config = dict(
    num_key_value_heads=9,
    lr_mult_down=1.5,
    lr_head=0.00486,
    final_lr_fraction=0.0,
)
MLP neurons of a small language model. Each row is named by its layer, matrix (up: input weights) and neuron, and shows model dimensions 336-431. Each number is 500 + 50 x the weight over its row's rms, rounded and kept within 0 to 999. Numbers have three digits each.
After each neuron's rows, "fires after" lists the tokens most often just before its 100 highest values on Wikipedia text that the model never trained on. A number after a token or word is its count.

L7.up1092:540522549478542567441552461487454470492546515508391480507547566501500486495499465469525510418536529491501519455535538496454423438565473499473468465556508426513497514472636553466488687529499514479482462404480382519493484471498524506499470489532402443412553527584487454490459532516496585566
fires after: "\"" 37, "\n" 30, ")" 13

L7.up240:469508540506471458479491545511577448550491452589595451643529536471484587541498601522480497525485462509452507512482528527514541491606469449468601486500482569543475545515494546479531531584489495453544535527511541511500499414543425488550582599548423476466520504488563431519481516475503558506
fires after: "," 42, " and" 7, " while" 4

L7.up1080:497446543488477557437435518486532550522525560553435425556498334529486566516435489488510500589525524544498560452452507517416481532498500436486449551485418491504546551524392649515472468500484573581554574550479493523545440554463541397517510511501555571484539432473471497428556485441459503496
fires after: "|" 87, "-" 13

L7.up2175:549472426478440516513534524511490530524470487480513514421531400440557505523487517501475447578509557515564534560453451455539457605501387525523540457570527528408467516559405472527564528511501489528475432394518437481524466450515456507549480416526461557450431593501421479535529434524375488463
fires after: "-" 41, "|" 11, "\n" 8

L11.up1565:465587469531425530396565528478512505485476548469452523483406546486455474528462453474534471490538484531471515607463493598523506506473485437548469476591498623564605507512482537492475575421505503476542495427483577445441496533575518555538520480540503561472518509478529497555463404536427471522
fires after: " 1" 16, " 2" 15, " 0" 10, " 3" 9, "f" 4

L7.up2142:636467536469501557455525581476564438413470548518462416494532566513450488489532576537559439451533496488503472476535514495544582444512454510474580433451484440447552507592499436475476597517580617484512538514446394534583497454503519530466470491546518555535535448511509522462467470478449525501
fires after: "," 53, "-" 5

L11.up527:481448567543533521568489458487586499462569476469456558441539559488449524546495448451502483451436529515431385514423534543473549556496577480410480596578483552519532456629500469505474405534558553449546524596539467538541429420559467511445510533466495475409603445521584567608485489484502479515
fires after: "\n\n" 27, "\n" 20, "-" 18, " \"" 13, " (" 12, "=" 4

L7.up1264:474525526432460532529488539552457521470431505402523556447497476528537336460473405489522409424480608460521546500540511580501498423508457399462533487511571546512600437488494519504534502407513534480550460629458588467511425555524425465552527531461427444501600419563487487496585569456428489540
fires after: "  " 35, " Report" 6, "-" 6, " —" 5, "1" 4, "0" 4

L7.up247:559518523509428442498507521497555525582426502502447545563538516521396484593552480553538331587482586515508503527584495433485478489530484495523512521508451461466501440522454581548482534485539477466473502526513434549494390500429453483483467483488455427388506543514518417448474526426491512479
fires after: "\n" 57, " Win" 8

L11.up1105:537402514460546563454495476383542603549559406553570518483459590445385444506607487562583483493416527411496461480509441503455450516541525566601433500504564498463497587543526503487538560568470510532455443513476458452512523449494518485464448463370542475434565517523498517483513560499493374415
fires after: " (" 26, "-" 10, "\n\n" 9, "," 7, " ;" 5

L11.up1620:507575498525461591556536518461547498390380489445567567508475554414474457467551465465500597486487583524482550513555501586488483461571507481413551500424455462474506471543521526546520461579474510482444549575488405524369469446482479434565564434594492561570372591523413484529528551487537495430
fires after: "=" 46, " a" 9, " |" 7, "|" 4, " the" 4, " Succeeded" 4

L7.up1273:461484554514528492466509497503496500622528442582478478488480529583449535483525417516517473509594484513451401562461509464274452534505503589476474454488488498501462499499438505499531483504527482547480546464413481504427543457467510536513386421466509501531554482539492513564436512509479471496
fires after: "\n" 28, " (" 24, " |" 13, ")" 4

L11.up1470:549523498520463480551460523420507557462470504606482456618487488476531474428522447460478408509487514488596555480508521488516550608451516480576434469442518459493557464428422477547565531463507503469423474479527482454474492439511560539543485478519519515572583498490548503533501516407505470500
fires after: "\n" 48, " •" 7, "." 4

L7.up752:460492461665510542428488530487527566434563504585479556480484527468457491444475595550588618441488466462499518518448598450501433368526473537457495522578435488535534541406470511453581532543520575541438502527470520500525641484509468486512487464460514462486465585434453539506568520411469511430
fires after: "|" 30, " |" 28, "=" 4

L7.up810:531471566565497520606410470516574536491518457504415496529541455502504575590502516488553442496536484471567458454446519522446466586649557538458531483558530445489467388541560522520503551503487506530494468530482501506484476509527539494552497482512545591482458523438444520556584522525393510524
fires after: "." 42, "=" 9, ":" 4, ")" 4

L11.up956:453457452516504479484535526431504584480384471551456522492435513429477455466446521498505455543444417432452488557568421520457430507516490531471416499577542499496594611424523526446506467543539493465442539490563538514537475442508488538516518514496506467445597545545450549512383452436488545457
fires after: "." 23, "\n\n" 20, "_" 9, "," 8, "\n" 5, "=" 4

L7.up1217:446529461521520572484441569515558530498533504465438516558423496520561483512498580449452561478589427586491505418453573471473472493554556542526521488468532496464496571489509544490522482498468464501378474545464390429458511511461517468493549525418573472500483482505533529497595435562503534527
fires after: " |" 36, "|" 28, "-" 6, "=" 5

L11.up1334:490410502504501503523571526472480432555500483491498468454503529506521471455482414559437484440472510540386556539585530604471537473510583591487455436507506509604495450500529391495542418535452423583592526575526447474492478494500542548536509504600532391436563527496506440551471486567551629466
fires after: "=" 84, " 2008" 4

L11.up266:498533502557517430536524525496524528512501582552492645506496544433399498540618406454574540481530508548422523513523554573495554581528540515529474476467473493550508533569512517518579529516539456424399442535535517516520444457509467538502520517539514563480476473447498553468386480463589551413
fires after: "." 23, " the" 23, " a" 6, "The" 5, "," 4

L7.up617:546492470444527460515502478521510550511471466460428514418452555443469498549443438515455515483558487481400541471526462388412584598521540435550528465602520465494471508617585448534487582441527544489438403492541389478498545480502520565555400526536566537457472444535516401488521521471460444495
fires after: "-" 18, "." 15, "\n" 9, "=" 8, " 1" 5, "," 4

L7.up1987:535568507479517435587473462539543580366550495437499601498458580464490504546587633657530484556497470489558485463506552435498530535487484546484546545573414572522468408499452550497474423561517538414516509582469386468495402569555512478497499458510504435526511399535590452519586505491399479520
fires after: "\n" 100

L11.up258:513647477536519553471504530508540497467498538531437482568469530508470495394505529423462455534510586430563598503516534591519440557481548496559446509636461529444451475437567583444618534422537476558482528510462467555496460573505559528544513462523556460582490511404546478405496398519492525528
fires after: "\n" 38, ")" 11, "|" 10, " Win" 5, " No" 4

L11.up1402:483556438537532457483514447421474494545517487455546530470515536408430602511448443439541505471487475493445488548545425459469461576445465392533445507473529606535618436509581522476507401503469416495468470382469528517458519467518558579540556390504467383568553570439472515569562482558563517561
fires after: "\n" 42, " 1" 6, " Win" 6, " 0" 4, "  " 4

L7.up2120:476524441561521425542529551592408522532442468496505531432544537464462568550535498499413547520489507437448454436559506519507566477467468524452500481507584525501541422592563562499523466527575540514443387505479439451488518581498494473536564444450447459525458514475432592472497587431495475506
fires after: " the" 32, " The" 9, "\n\n" 8, " Candidate" 6, " Nin" 6, " of" 6

L11.up349:489500549480534461430523574469492397506483505535471494428433501466423468556525494479464476551455603508434503463458455569508505413450497492391540470519476560519490497577457467600560529483479528481518454517477500507518634540489580481531543487453528426396564475481459457479453486480509579510
fires after: "\n" 53, "-" 14, "si" 5

L7.up116:577519472545509378522464570502460543487406530557502487494439545432559519457527533555449508509469564478552554570470538600403442535524551538492581536581439500451564516517462512491518459548516523571450562429415502475534503479463504502512452495380568500501446436511481476512533562449537536571
fires after: "|" 63, "=" 16

L11.up1979:401510520475450459551512483555490549555483542479479561426483503522439490435521538446505510403469598503495543572487531567549449505475451504569490445567514494459450459480480467513541597521539531547473525622460466530467490434506430524487480481429436433573501528546503554558467567505518521547
fires after: "," 32, " |" 9, "=" 7, " [" 5, ";" 5, "6" 4

L7.up1067:486468517481480500476536512481499508571468516527512541508503469511542530554483507547502446420511427549443562475514559540541421509470483466501429488452430456505493426525538392508501423510448482505560513467535513493527544524464528625553583492408563542518569454464519466465506450497473443494
fires after: "-" 62, " 2017" 4, " (" 4, "International" 4

L7.up1210:507558481582501478563613410501500533497425527429501582600517559541501434502614447527477441564429494515462474581550533484492550526487484503492526427531504503530376515464537564522541539595353567528466478519516588481529474493485538517583529520509462548481477498476559493489494575442528498514
fires after: "." 57, " %" 6, "\n" 5, "est" 4

L7.up1997:571513442476450429605495527509481532479530463537458568420569553547491459526527502553506476498472522493477519596493446487530540533541519567492492434506516565481548551513560492501514503417507527510526481518453506549483457473529337498514487467497481501511431607448457510445556498406391503416
fires after: "|" 41, "\n" 16, "-" 10, " the" 8, "\n\n" 7

L7.up696:440421566542625546507468476439444565529545561591554537622464580458541478467523428387544469531387525568506489547469497534494487477495410478523473438551545470531403531456491476476506405523477488509450386530445555461527476493483461487497580528501445517468495495514586496498479584533487414504
fires after: "." 40, ")" 9, " %" 5

L11.up1502:483403555506555596546396508416552511431561503557541545472499550371444570464486510455444572564487580465511486492549491521498489474494472538496483585487476552510504516529484575470566409538545534454469596509476463490449396525420500599519471402485381518511472380491404545456506495531518530477
fires after: "\n\n" 39, "\n" 12, " (" 6, "," 5

L11.up1076:555416438539552544495432430484435513430418465442490518533615509509492550486448513519467455440458507504497486421466480525570424491487496531529448540578489495386579447502565497539582508641517431488535492506427403513476513464579460458551488441563517487506586464527457539520411543432473538459
fires after: " the" 33, " The" 13, "The" 5

L7.up1780:407455420454532516505516532438537506438512583514513544532521486544528548565525496454557496561527521555439468440481520458424476514570427510509448583528576538492486537483465493524485602492547593382506520522557507520562493483594564490548433430471449468549497474442538457445481428517483464477
fires after: "|" 57, "-" 42

L11.up1248:483548509498408481551500495492517523600500544478475552478462513657516470519423535525570450470512439512506485508558480477407517409630556519437612488572502554485573452471559506500580497512482402455415406513401488509454565499514429466445449560444430498432515416551512495534510450489558493495
fires after: "." 38, "\n\n" 21, "=" 4

L7.up1272:467443507498492596416432486437470502427435444458442582584488549490495531434505555506454551505504585498498501430577509535552510462538485533507443455526534501515539469437518431500556605529456413483464546522419483476581457424491477434602553559581560473466541472393601429507449526415527498518
fires after: " the" 49, " The" 4

L7.up1213:578487481503487588549526560559479513423408376495518467490484541428576491471417542455497462529524452512508626522403512499486507564470439545542619470470488436491573505578517565488510551531538560431415486582554465461461547547475479554461511502464573456514449440502454551490508507381537469574
fires after: "|" 23, " T" 11, " F" 8, "F" 6, " D" 4

L7.up400:439445474486564516547497452466474482439499540504505563493551511525404506576569505485573513453433487433529586532485559521531464520621590486507568554489475579514549519453593516504564486534420523460453524550462543659651556492494479512525471482448456379526440466543405569553512488557513451480
fires after: " |" 46, ":" 12, "|" 4, ";" 4

L7.up1702:440463472546564508512539532494448478424512446537505569495544481506507571523502490472575579536455558568447585518556494453519506526512418513515626556472462483571591498464522509502485515542475426617474544561469461527427441466548526460510588583428436574404522478538447494551466556449388489490
fires after: " /" 27, " a" 20, " the" 11, " an" 5, ":" 4

L11.up1144:557626562468486456472490509531501511502527400448410486514533450418486539416497566464572478503500458483438481472516503499466555494592440533422508522491478475480450687382553456540534638538486575528585506401479433518524520493522449512575439448440469513424526480464468434533473551537498450468
fires after: "-" 26, "|" 25, " |" 23

L11.up1659:589468525537512459464576475453474451558484526519474512485489600493510549477463495493452405511455561513441590486554511628515507473591476538480503600596534575454539541465510504430582513450538479570502475562487460508502428373517500482565469478525542460506439602531517526445493515474499498626
fires after: "=" 62, "." 5

L7.up1940:526480536529421530514405538484471475495506532399429532627488487477423498544458492567435466485549456463527616459449510553489470550544495497484563497628620420433561431493515571554546549581433479575515446536473534417431458577591435429470531474410478602510433520492369504492478475498464465523
fires after: "=" 45, "|" 15, " C" 9, "\n" 6, "." 5, " No" 5

L7.up1962:499572507495441488485446585523392506429518440500467545544445611539535553530529474459566427465440408520470470589381570404487468607395487492484546412509453511392546532447425474600485626525514519493556462496479533566558455541549441535566449419549540459471483486561514473567477463501462493489
fires after: "|" 55, "\n" 13

L7.up129:482563504634493471539464480463531461456503616519621499491572547490474489516497557463557600458489570417490529470427553477599506528498583509533516465438519557488490494458552548491531472532509455523521444507510442555437529490504517437593446516533478490471546500617552421460627494456468493423
fires after: "," 81

L7.up1421:461469508539557473555483589481490481469484505498467482479427557522559612487453546465436387504587506605549599558481482425593512513508480538520528544390526486529539468499443469478548498493560517481399524537509539535404589483525487495501572546361487605443546414531445479477514541545505472506
fires after: "|" 56, " /" 17, " |" 11, ":" 4

L11.up2072:559662533510547505470548525423545406493549523561588513478582435499497515515450477552417519436537557476397546566478522607493506525536514519402431481473514491431547511490589426460485531503474533542453502479477503413557533459424416528548524504522510476435521537496551446530529459533511538470
fires after: ";" 50, " |" 20, "-" 9, "," 5

L7.up2147:531492511433508523470498595477385537407562587623475539513460521496523495427545509514474480419612492538492475509517485488517524510463545540495492540559459496481608529483445456528531464552493379452473535428562576445473482444604549586527486469437523411474411503482518564513520601544588528428
fires after: "-" 16, "=" 15, "\n" 14, " |" 6, " Party" 5, "km" 5

L7.up1809:422471561582451505461557527517465499538432477434439553472575554461483594538572487507459512532436549491534403517599639413504532561483374502525557545513507456496483598536476481614439533491497528504498514468518467533533395517500564477510483516535446504457513521423549511543500470545586467437
fires after: ")" 36, " a" 10, "," 4, " the" 4, "a" 4

L7.up1380:481368452412463614438425597450541537518477536497562462403472541427503574455577608461508536552562471499419483522455464486556468459476507561431379473481518467539505464559529444464464465514493513518439533359531481455540490431558526528501541459543515479463423581509529501434440422532452508433
fires after: "-" 19, " (" 10, ")" 9, " V" 8, " dep" 6

L11.up2097:585444481474543522506531389446545479440483464523491473512500472476435495555450461581469496626474417502507467492378467515492480429528517447517443586512468488514553499583494417468581473503609501423535521487512488464508493446479479562430506478505545497458438629534549510452494421484520466383
fires after: " |" 80, "|" 10, "–" 4

L11.up1509:638599556518500518527467480408428511508458460489458547579443450456494429381400508576479493602450441612529480507491472512487535516567453485523498569508474470488464550469556531502565536538494548481444591466445494483537507552444396521548427547488489534454548562606558513501460501448532503447
fires after: " |" 41, "|" 11, ";" 6, "-" 6, "." 5, " Al" 4

L7.up374:496426516480474541449396554361549437545551593512556447459502509508478526448485520423520490457583568505492559494428507529415520583439429574531495470467487507521582539557556519558548501469512475418475520553508473493595630560519396486524487590453549481559477396540589581457416496479474481507
fires after: "–" 19, " during" 17, " in" 14, " of" 10, " In" 7, "In" 6

L7.up760:414520494471544433464498561490469584444483545449416574537426518481533521574455509501452504476480508575519504545564507526522425431518489479458458570417550519583519629579577585462496494434489474571500517464520539493527438434507495454452477553519478498489465507460503461541457515571568468470
fires after: " /" 18, "-" 14, " U" 9, " A" 5, "N" 5

L7.up2049:436535458579419541557441500385515540480473498494439425469533511515382497471422536539480408477571567534430548470534577551515415520515541456556509452451474568555548513524534433575496464458539572540534554627520440523460542590522574470546496457517412487565506547472482437487483553408513528614
fires after: "'" 26, " in" 9, " of" 8, " into" 7, " through" 5, " from" 4

L7.up452:495471438483544507436512492499436484427501468576490400502444572509539516542518393461547472522465482540455517461421534476507537429406505567575460587470464578478470516514492495554511549413593473473505471552469537543502505565511492550475447462458537599514555483577481447485523467474496482455
fires after: "|" 44, "ke" 4, " Dr" 4

L7.up1244:483572539538558547453610500468389556475492513526503481497449527606493446463475547453498449569528485482510527431500525477482551480506546579532497525460414493468496525564537545543477571507553518533529433449503411474474463481493511376563467488547470556478517428478512539520504477506514514492
fires after: "-" 75, " grand" 4, "rand" 4

L11.up2191:503553445514477554465555458472500451487395585455479432534528519485459409561579443453483527436470601546567483504551448467536461536545557394446548528437446503490496429447500438561529461382430524479470477544444569508545569533501425484495473499498471491451470553482523508513438493505532450548
fires after: ":" 37, "." 13

L7.up193:588540503438519530485511626437398579494434520526466513577450541508424485427543512469529509468430457529521502580483521528545446477498544580542469514495533488525537446498469519536450529517606517402485523638563515539525397527592494535576496539578455540454535559582584531544483473611511370454
fires after: "-" 30, "|" 19, "\n" 14

L11.up1450:478496503496591506540463604534564439493477451443380451467509516428470492438447563459501464591554422570500438484521564601505398493566472486518437505526503426478459498555570529468463502403592486584397581467447455512582521471503512471410525436509533546448509526491514452531442430585515419549
fires after: " |" 27, "-" 24, "=" 10, "|" 6

L7.up54:590497526487500504599553469483534523505450491590527473535486543528587448469476532495425474557528388501493523496480525537452582463415426531508424470484523516532506476514503488469463469552511484523446502518496556476508468568543494447466501534454477446546520666470541491542433561493445510522
fires after: "\n\n" 91, "\n" 9

L7.up85:484591526586562439390477573473529538496489500505511531533581477525414541433552467527490550432535585497483524551538532543491495561529474498559523508534491463546456496535448502561523520503433588564506517473465491577581555446511490476544534431460529466461564518488482463551517466454590376458
fires after: "," 49, " |" 8, " (" 7, " the" 5, " " 4

L7.up35:472546469461483426540566516506509582430545502540526513530499486548533536441447517526537561548440515511391573415489559458480506467463410439481551430445524490445511588555371498575487522537428420522432494475498502480464529438544488450410532445516496492544589481495426526493394484386512427488
fires after: " |" 27, " (" 15, ":" 5, " is" 4, "," 4

L7.up199:505540438510611600505552530523525525440433446451450486470413454427464530425437511388539437504508478546566587487453546495468510556467516425532572506521515568568485497428563522456447533522459557506402450549473564620517445448458532465509568559539517501537492536532434402486603584460439453524
fires after: " of" 21, " there" 12, " There" 9, " are" 5, " all" 5

L11.up1480:540494514445485559498516520509486606532358475455486473489549484534517550510524461578500450521447455531390585429497448527539494461482409497532473454535551563486533458406496472445395552426476591447525520390525479443637539464605501388511503476353480563554422395581452462479458520553472495411
fires after: "-" 37, "|" 20

L7.up1387:506463509388579553425531439397530496570539514437474374463660525532481510465544605537507615432475512465593526401526501488509464538500502580469507414572535508554501552541484406460482472455489567552495465516418446493404479539501486531394441443457545514455542508505539412486601572604506427493
fires after: ")" 17, "\n\n" 11, " is" 9, " =" 9, " a" 8, " was" 5

L11.up593:508574494464501508460439568446443479527432466477587445514432369409535483431502527612544494568426522501464439468567527519604549502388485519513481501453546578472479370488472498499477566518462442556584495485392493521532491447474609525546392476440518440523528547527512471463505453541438503426
fires after: "," 71

L7.up406:556477505530438415545512514569475565443510509449486580492537470485412542516570549514489486500527492444395508640426507588443486583627583494489485577531512606480560428488456489552507597528570487513465411439418547510553504391604481482521574474537430428482533531451511500493534482410461460516
fires after: "," 23, ":" 11, " (" 10, " and" 7

L7.up1797:442401417507604638599536524475394468447450404507520491525471497464548447447540518517481486521433453478486476472539452395514522496388521508437484491500524590486490508489507504384457433509416485448521385472510457480602607429520479518521556560438572451487504494533521588488525514487528455486
fires after: "|" 37, "-" 21

L11.up1613:483513544508544536514464482440481538487485479451497543571475551486534495556567563443432579428516477466455500442528579478451453513508498538485494482509443389451499581521507569573495485491518506484567451471497454514485528531568507548490548529501553484517534469548460460509493488511578533490
fires after: "\n" 55, " the" 6, " |" 5, "'" 4, " in" 4

L11.up189:548503412484486568492420580497556514444479548543460483489456544618548522530552524531434560499503526487404483499544514442534483543430417526501461560451564428429462438522446505623474512507513488436488480531512480519507516538509496537506395514473478498512413455545516499525442634451445530463
fires after: "-" 27, "|" 19, " the" 14, " its" 5

L7.up672:520503495615526507476584416434552429478609411488443528465494474413484512430499442481433410490533450541498504460567579439542551444496578437534492482439436523452482463499434538490590460505563508496505576501402531566517481490468504516471438452534480492452458532518468398510378440467498441448
fires after: "-" 28, "on" 20, "'" 7

L11.up34:527459507471440474550417519485579479462427510546604535476510520568509467387515461478513494483460457536473572516507576529503523492553454484397541579488414503484485512362497423564449553561526504517504473557533462466506418545593498534455375480434526513539501371488475532503465428438550476470
fires after: " |" 22, " \"" 14, "\n" 10, "|" 7, " –" 6, "," 6

L11.up2159:447486435372432513496659451494463507476538562496461489588517531430523480492486545590480502460412530489500554467573503533447638489524419412439529576505573483453573479531449534443471492529491608606541297485525498477456447503554557559526501501475514547473426515388518613496511544469454457481
fires after: "|" 26, "\n" 11, "N" 7, "=" 7, "." 4

L11.up1489:571460518468508502491593427433566479456481613446531490520484555486469528478581446440486483507413528579472632499504452502530483548554611602412529457501526530491618567416474436532527453417443522442441478524478532537517487480516591542561434526435431436512489521575558455475505528515427561576
fires after: " was" 18, " is" 16, " the" 13, " as" 9, "," 6, " and" 5

L11.up1454:514418630460468426525542587418474514565495475539525447423416542505460455497422496539432496477453426554448470495459469493506439469551439457514464554425535447548529525504490550537544527479500514553538468469519449574555550507530535530513541502473536479450634530522498503579447516515465506458
fires after: "\n" 57, "si" 5, "," 4

L11.up1539:543443511502566657477469570429538533474559492541573426499482555498456508485443511447466476453590486490501416432459518450510454566465467505474476523466447422508499493531554480413532416503497484428432571597493532486445463496477582486514593434390443490498446570559509459520493518491468570501
fires after: " the" 35, " in" 10, " of" 9, " mid" 4

L11.up1060:564517507524493526600575477519511483568468530546494570516434476565468477514416495498437505560506492466495567454489493594601443530524481425570452492501484476516515481491471446537564523532462513481486550434525502475456475593463462463516512446461561472476454534549523609474473515397521567568
fires after: "=" 16, "\n\n" 16, "\n" 12, "  " 5, " No" 5

L11.up268:413517457484466517494517492514549486527474479473535511617541564548474441522491491506481485474459503396413567606483527503518458450488415476546495502576532427563507573541512512596513538472569417521491497538443480532515644584463516576463567530631474408561505411563512479486479536492540483365
fires after: "\n" 35, "-" 13, " a" 6, "," 5, " the" 4

L11.up2256:381498478477522548462508533425476468524638463390542438560477540462494482490580484532492505539476506511380502464493469422482511450530399504552453548572457423512529515539504542520474465525463554426468559334514536428474492419558543480573463403428526425505455512450603492437494468448476560431
fires after: "-" 28, "\n" 27, " and" 5

L7.up603:461449473550578577611570400473457445448422461491541509530564568469521516418491596479467550506506539519552467508473524518520422510639574500472453496536444467409442542475561520386507460569541560473586530516462484443598522446553557476420508504437522437517473450521435510494479464522464479498
fires after: " |" 41, ";" 9, "|" 5, "ie" 4

L7.up476:557502451529529520516464563552561528471585522442436467543521469501519398440529609454480505444505532497544445490422517545471497659541462628476513535517452502451498498511530496517550495462527519474467492489398547490534543506519505616410410461519509466455440517497432512482504522388460518462
fires after: "." 49, "The" 10, " of" 6

L11.up1843:616564471421433398500428516556455438431499531535454546561477543578501535472456540598572450575458448504447540477476514563558472663410560463574468519540550427417563497460521496470556558566593545559459510440485512499435477433476476477454404464537449436498437570522493455497504608439483516473
fires after: "-" 30, "|" 25, "\n" 7, "6" 5

L7.up1499:467501576414558562423418511474477461449435486459582476544530507478540536528457532459566517539531424494498426509439526584355474553531538453518512539434576479389521549549470580533525482474542547398456481455476515517491448400514504521477465547450449417515506481552414460554492481483555479489
fires after: "\n\n" 52, " G" 10, "\n" 6

L11.up436:534553440525512533396387552471460465519469505514453513515567439527475478566496543422497492501465530522474603511467545468540562523503465487560511502553489511478448524411545493544498456532539536515464559545530476511579543578534482511435396488506455492503504454398539454477537593527455522465
fires after: "|" 75, "-" 24

L11.up1647:501504473576555398417507519432517518495434466504584452536484559527462537460488536547520553495403459527392452586475527423542442470481414499501547530575557572532422520525380487484522544531493548506465430559552446474517503634561515460481533395496483487527464527462486471548498563418501579535
fires after: " |" 57, "|" 7, ":" 7

L11.up977:565539570557491533535483550511465556587496470502600500564568430552492501509494441505517545551426438544449490554406595493430567386514506448424480504562473528473462516416540568517501457634531396672539549514660510528563477488517376563529472468480545529588475451560509441425488590485484553488
fires after: " |" 22, "-" 15, "\n" 14, " 20" 4

L11.up913:472474509482480554466422451517546530504620401505525460376581488409474470567476439539494572464549534446532553556533386492449539482501508457475450653554543502518416444443437463547552525503511580524485440533456491557455437591486484500460407475448459509571532481532537531579463490644515563472
fires after: "\n\n" 91, "\n" 4

L11.up1840:625524493480540483468540471467529524556499455520461543442498483469460429531513551403487577465446447514360590501471473493547420547516427488358539510553444469544532483488532501613571523512518529488415530587483564572531577531433557333470537596418530479441584517472424554513444509535378567508
fires after: "\n" 57, "-" 13

L11.up124:563446417535523467483490471465471565421444355542463445395435552511519527468328481470571505524548546538493407442488531584538377534536468465624452514452477497513579579505496480423457501500537501488485484432437473449466367494557493536529501539448519439478540426509585497506478459463527480478
fires after: " (" 12, "-" 11, "\n" 10, "|" 8, "\n\n" 8, " \"" 8

L7.up518:588469581460476507480426439468445529450502465499528439602530457579479494485442548475446464515463461516457491485455587514522419490520569536492485592451469494619413522439482521492463432508542510395545521521510503543514509521547545441483454586504475459445359388525469531481473484498515488462
fires after: "\n" 19, "|" 16, " -" 9, " |" 9, " –" 8, " The" 6

L11.up808:506510437456529520454519554518536484563501521526582487522483483519513515469464528552496426430565504499489504548467502471494483509451427470416538414585526490466415489432482495544464555409541578456525428540571430498614492584488557518497469459532454550584488398508443457481517616499524424438
fires after: "=" 57, "\n" 8

L11.up850:558509537545471534591546562383505500553416509483493570566454471559544455576485435482442488534520510482484553511407421499517506512499547526531442541461466467429453437562532450581476643569524527507601446537477375559492532523501557512500445497547606525553620550538597572519460505508547450423
fires after: " |" 34, " (" 8, ":" 6, "\n\n" 6, "-" 4

L7.up1926:531515478543523584530488500466578531479460510598537469588484463457499434502425567422475560497453454539544513448477480539519491546513514432576498461469443466533513549521572460507435540531433580605541480533556544543553557585508486541512555507533498470536392520462453439478459532496601495476
fires after: " of" 40, " All" 12, " all" 7, "-" 7, "'" 4

L11.up526:456504484612455515453505550394474533521481547524519519465406545414545460518652497545498472500473542551488516525467552567417491472554416519475551498556512474464423380481452623451487506515539400477596478496484438481501577504446531527541575521509465491607547551508481460481487542543521483526
fires after: "." 70

L7.up486:534522459479569583527513423545544590628515539527447490524440528517511482459547523472513511511522420560458533456557552516549518447561607521500396614535497477561609420517484438527588491591541553552491555470491537547515435527465448552575484407485460490560562498501535534470489519590489391441
fires after: "\n" 59, ")" 35

L7.up546:489468519459553519479408438464519460506481348528528598456457552582517494509482438494530486447526419594451499507507537459462522436549505509499542519512540390564489581444500491603559526409450519529515557499376516515424405405579476526451451528528540495534475546520487491486524423475394523567
fires after: "-" 100

L11.up508:407477514477417488517490530434518570532595489549533476518498485550447538476567567481448442502504544523456488499432568502572411470477415474471467489514530451438599466433500418581524512601498494413517459499488542471433390504517549459533470437419485561530533531450623619495489602520506476469
fires after: " in" 31, " of" 9, " to" 7, " the" 6, " (" 5